config.toml
n_layer = 8
d_model = 192
n_head = 6
n_kv_head = 6
head_dim = 32
d_mlp = 768
vocab_size = 958
activation = "tanh_gelu"
norm = "layernorm"
norm_place = "pre"
norm_eps = 1e-05
positions = "learned"
qk_norm = false
attn_scale = 0.177
bias = "all"
tie_embeddings = true
parallel_block = true
init = "normal"
init_std_qkv = 0.0217
init_std_o = 0.00544
init_std_up = 0.0217
init_std_down = 0.00544
optimizer = "muon_variant"
lr = 0.00154
lr_mult_o = 2.0
lr_mult_down = 0.7
beta1 = 0.9
lr_head = 0.00266
grad_clip = 1.0
warmup_steps = 200
schedule = "wsd"
decay_fraction = 1.0
decay_shape = "cos"
final_lr_fraction = 0.0
batch_tokens = [8192, 16384, 24576]
seq_len = 512
doc_mask = true
train_tokens = 106800000
steps = 6632
dataset = "wikipedia_en"
MLP neurons of a small language model. Each row is named by its layer, matrix (up: input weights; down: output weights) and neuron, and shows model dimensions 48-143. Each number is 200 + 30 x the weight over its row's rms, rounded and kept within 0 to 999.
After each neuron's rows, "fires after" lists the tokens most often just before its 100 highest values on Wikipedia text that the model never trained on.

L2.up756,191,212,167,226,209,231,128,168,154,180,185,247,195,165,212,210,208,198,194,197,208,215,231,166,200,221,236,213,226,260,181,179,187,220,245,244,223,212,179,161,154,192,159,179,179,173,195,210,199,199,197,150,188,169,204,228,229,226,189,188,258,180,206,198,242,171,190,149,196,235,211,177,169,210,171,229,170,208,216,218,191,178,194,238,180,211,246,218,230,268,194,285,241,217,152,188
L2.down756,229,251,218,166,188,192,234,202,183,204,228,157,292,229,207,142,174,169,165,228,236,171,187,188,171,160,211,183,231,230,174,184,198,217,196,199,188,186,193,141,156,215,222,168,197,175,146,184,252,216,224,216,136,237,212,204,215,215,219,225,171,163,216,217,169,196,235,215,232,212,148,219,244,232,217,184,217,183,214,254,174,183,182,180,233,232,247,165,152,227,217,196,224,238,226,206
fires after: " pl", "y", " r", "ro", " Sp", " Pl"

L2.up252,213,229,224,209,210,220,174,253,146,199,222,173,218,215,203,235,247,216,278,237,190,214,150,165,214,192,179,187,217,257,226,183,169,147,153,216,222,173,222,172,219,215,199,284,177,158,144,183,250,216,250,159,203,179,164,209,203,189,184,174,217,182,193,197,208,181,241,238,188,224,212,194,202,200,191,223,156,149,218,216,245,148,162,231,186,214,212,221,177,264,225,164,203,232,236,170
L2.down252,185,229,185,209,193,197,249,180,147,250,207,201,217,204,148,187,219,218,212,223,134,205,219,194,232,168,209,235,239,242,216,222,189,242,169,211,204,170,209,203,216,179,206,182,120,163,160,248,180,250,214,206,226,151,195,267,211,173,247,175,157,165,188,148,152,207,233,263,176,190,169,192,245,205,201,188,207,201,192,202,236,209,213,203,246,207,165,221,227,214,207,234,189,210,247,172
fires after: "du", " p", "ru", " a", "v"

L2.up497,155,187,218,167,244,162,223,233,161,217,249,197,193,222,230,196,177,191,171,136,221,235,187,196,256,210,207,239,228,197,263,162,203,186,244,214,197,185,216,189,152,224,188,146,210,219,167,171,234,180,265,174,137,204,165,181,120,184,180,150,209,158,156,164,201,184,166,143,156,223,191,154,221,224,196,183,174,212,187,205,251,183,220,222,175,264,167,167,207,221,218,247,191,216,184,150
L2.down497,217,148,196,239,167,205,164,204,163,139,186,212,163,162,196,191,217,221,233,252,191,158,169,249,248,182,223,253,165,205,215,206,161,188,193,207,216,173,100,210,223,191,207,182,163,148,196,178,188,190,180,227,187,143,202,218,207,221,240,214,206,251,195,172,165,202,246,231,199,195,234,236,156,171,206,227,194,188,220,176,177,217,159,160,194,226,169,206,239,193,163,221,244,183,202,158
fires after: " sup", " S", "ors", " re", "rans", " im"

L2.up176,232,248,187,239,169,192,205,194,212,195,202,220,217,273,186,205,177,198,199,173,199,199,165,181,164,188,178,203,222,120,175,244,190,269,214,216,181,191,185,106,193,202,195,204,162,216,202,171,168,177,238,176,182,209,193,134,207,182,180,196,214,185,195,175,225,178,183,192,175,167,194,131,231,208,230,263,266,253,220,160,202,200,182,220,182,186,164,243,162,194,178,229,238,152,228,202
L2.down176,196,155,145,176,220,204,157,213,183,105,216,202,222,221,200,185,202,232,188,190,130,269,217,203,210,165,246,231,173,182,179,279,184,228,191,92,136,230,245,202,175,177,225,249,232,206,165,178,174,212,248,199,201,181,164,169,197,240,191,183,235,212,212,225,216,217,188,148,190,120,184,154,259,192,238,188,181,198,239,199,183,204,195,162,228,167,205,238,191,233,221,171,233,239,193,211
fires after: " the", " of", ",", " a", "ee"

L2.up614,154,198,261,198,209,216,226,207,208,148,202,205,194,225,196,146,213,122,214,220,221,181,222,190,261,214,136,225,205,202,183,258,178,204,233,235,204,143,166,179,171,179,192,209,189,183,151,180,204,167,189,216,227,182,139,180,228,216,222,200,201,175,155,195,183,167,209,209,210,191,196,197,164,195,194,194,210,176,239,229,200,209,212,234,232,213,234,208,196,172,249,251,180,172,161,229
L2.down614,253,211,199,214,166,173,137,172,146,250,162,219,148,193,209,248,206,200,170,270,173,215,231,181,223,178,215,207,143,227,198,195,168,236,131,188,230,220,178,227,206,233,132,191,218,228,185,234,142,205,215,217,208,197,202,236,200,187,191,165,137,189,156,207,202,173,216,204,183,260,239,241,242,237,218,193,221,224,186,208,203,170,198,183,117,179,192,212,181,251,151,236,136,174,173,212
fires after: " m", " M", "M", "oot", " and"

L2.up365,184,223,235,204,218,238,149,237,228,238,172,183,198,207,193,213,173,146,164,247,202,217,173,199,229,156,212,208,196,245,166,121,184,200,261,194,140,216,204,203,183,199,154,176,234,184,186,219,165,176,228,180,185,234,226,205,232,253,174,185,162,211,193,216,211,246,182,193,163,219,237,214,224,163,172,234,222,216,186,175,167,243,208,252,195,174,192,189,293,217,193,215,251,228,182,228
L2.down365,196,239,269,221,140,193,188,173,269,197,215,239,205,228,226,211,211,211,246,236,189,236,203,186,193,192,177,177,220,183,224,184,218,151,223,175,187,198,280,171,230,217,218,210,174,157,135,234,233,206,205,188,191,166,184,221,194,198,210,194,173,187,161,188,219,236,170,190,206,210,193,180,193,192,233,231,143,248,228,226,238,204,166,239,178,228,148,191,241,190,166,229,218,233,182,209
fires after: " n", " bec", " c", " s", " N", " F"

L2.up529,202,166,164,202,191,187,230,200,236,175,196,215,214,243,246,204,221,168,232,192,184,203,219,175,217,164,264,204,194,178,132,158,172,198,202,186,228,255,230,205,203,243,192,198,183,203,205,201,161,243,219,162,203,219,221,265,157,285,186,188,253,189,183,219,181,169,147,189,160,204,212,193,210,185,162,219,216,211,272,225,184,163,230,202,173,248,186,187,167,196,220,238,179,135,180,218
L2.down529,157,228,231,157,187,161,233,225,195,252,181,199,268,192,216,232,198,178,237,206,170,181,256,178,240,236,155,168,246,217,195,202,185,190,200,200,151,243,166,188,210,191,268,190,216,245,206,204,208,207,194,165,232,195,209,165,207,172,234,281,232,216,177,190,199,158,224,213,226,183,197,212,156,176,196,164,184,169,236,184,176,146,171,234,182,262,238,166,219,173,214,183,199,185,197,145
fires after: " c", " ret", " m", " t", " M", " T"

L2.up125,186,210,156,171,221,160,240,202,222,180,162,160,204,170,156,226,168,221,209,198,232,206,191,181,250,234,217,209,199,249,200,257,149,202,207,228,208,185,215,219,201,190,182,257,211,199,230,142,171,200,192,197,151,199,200,220,154,151,231,170,142,233,186,212,182,279,240,213,262,240,204,205,217,173,231,208,197,215,156,238,160,162,199,175,225,219,208,228,209,268,175,178,229,238,206,213
L2.down125,254,243,123,185,210,222,173,259,178,240,234,193,194,170,218,225,150,230,134,240,214,170,222,255,168,216,195,234,211,174,203,239,170,235,227,204,176,185,222,194,209,221,204,226,139,207,218,202,185,219,169,246,220,190,210,163,177,209,217,203,193,204,208,210,200,213,236,177,157,196,214,233,191,139,137,189,172,140,170,210,209,207,180,247,184,168,230,202,188,256,255,233,229,179,234,187
fires after: "b", " n", " s", "r", " S"

L2.up387,253,224,195,234,198,257,208,184,179,220,182,219,173,147,127,268,207,194,185,246,234,154,204,212,158,195,255,218,207,227,136,227,245,197,258,222,171,180,250,193,190,181,167,197,230,203,159,198,279,194,207,208,210,244,174,161,213,260,152,174,182,226,194,225,223,199,192,173,185,193,227,194,204,155,224,203,164,207,226,234,170,201,183,167,206,160,183,170,178,220,216,221,147,167,235,178
L2.down387,231,195,212,196,200,218,161,210,198,242,206,189,138,232,158,215,203,190,189,157,221,174,193,238,219,247,253,202,236,136,156,203,220,173,282,198,146,184,183,196,199,250,167,169,172,195,221,217,206,232,179,201,207,226,204,168,222,235,226,204,208,203,176,235,169,205,210,249,216,190,183,196,215,226,163,238,170,192,234,172,192,168,163,173,234,170,212,185,138,171,255,246,182,192,189,215
fires after: " kn", "-", " T", " (", " s"

L2.up174,170,215,199,210,206,198,175,200,178,208,170,179,160,187,188,208,179,206,211,215,179,182,234,177,204,269,176,210,217,205,279,176,186,233,191,198,233,219,195,192,220,217,155,218,193,266,193,194,172,176,199,263,243,157,148,195,214,130,172,228,176,241,160,201,180,222,197,221,215,210,216,201,186,205,188,205,235,222,251,205,205,138,229,182,163,183,193,175,247,219,230,196,199,205,211,196
L2.down174,204,204,199,232,183,208,189,186,207,228,187,236,220,217,150,222,208,193,257,223,152,144,167,208,203,193,146,209,230,212,191,193,229,232,182,233,220,152,190,207,231,227,136,203,247,206,244,101,223,221,227,214,188,238,177,239,216,223,225,180,166,169,181,186,218,201,218,187,227,186,209,161,189,184,252,234,264,192,182,157,179,175,184,212,153,210,257,273,177,153,193,169,237,212,172,225
fires after: " ", " the", " S"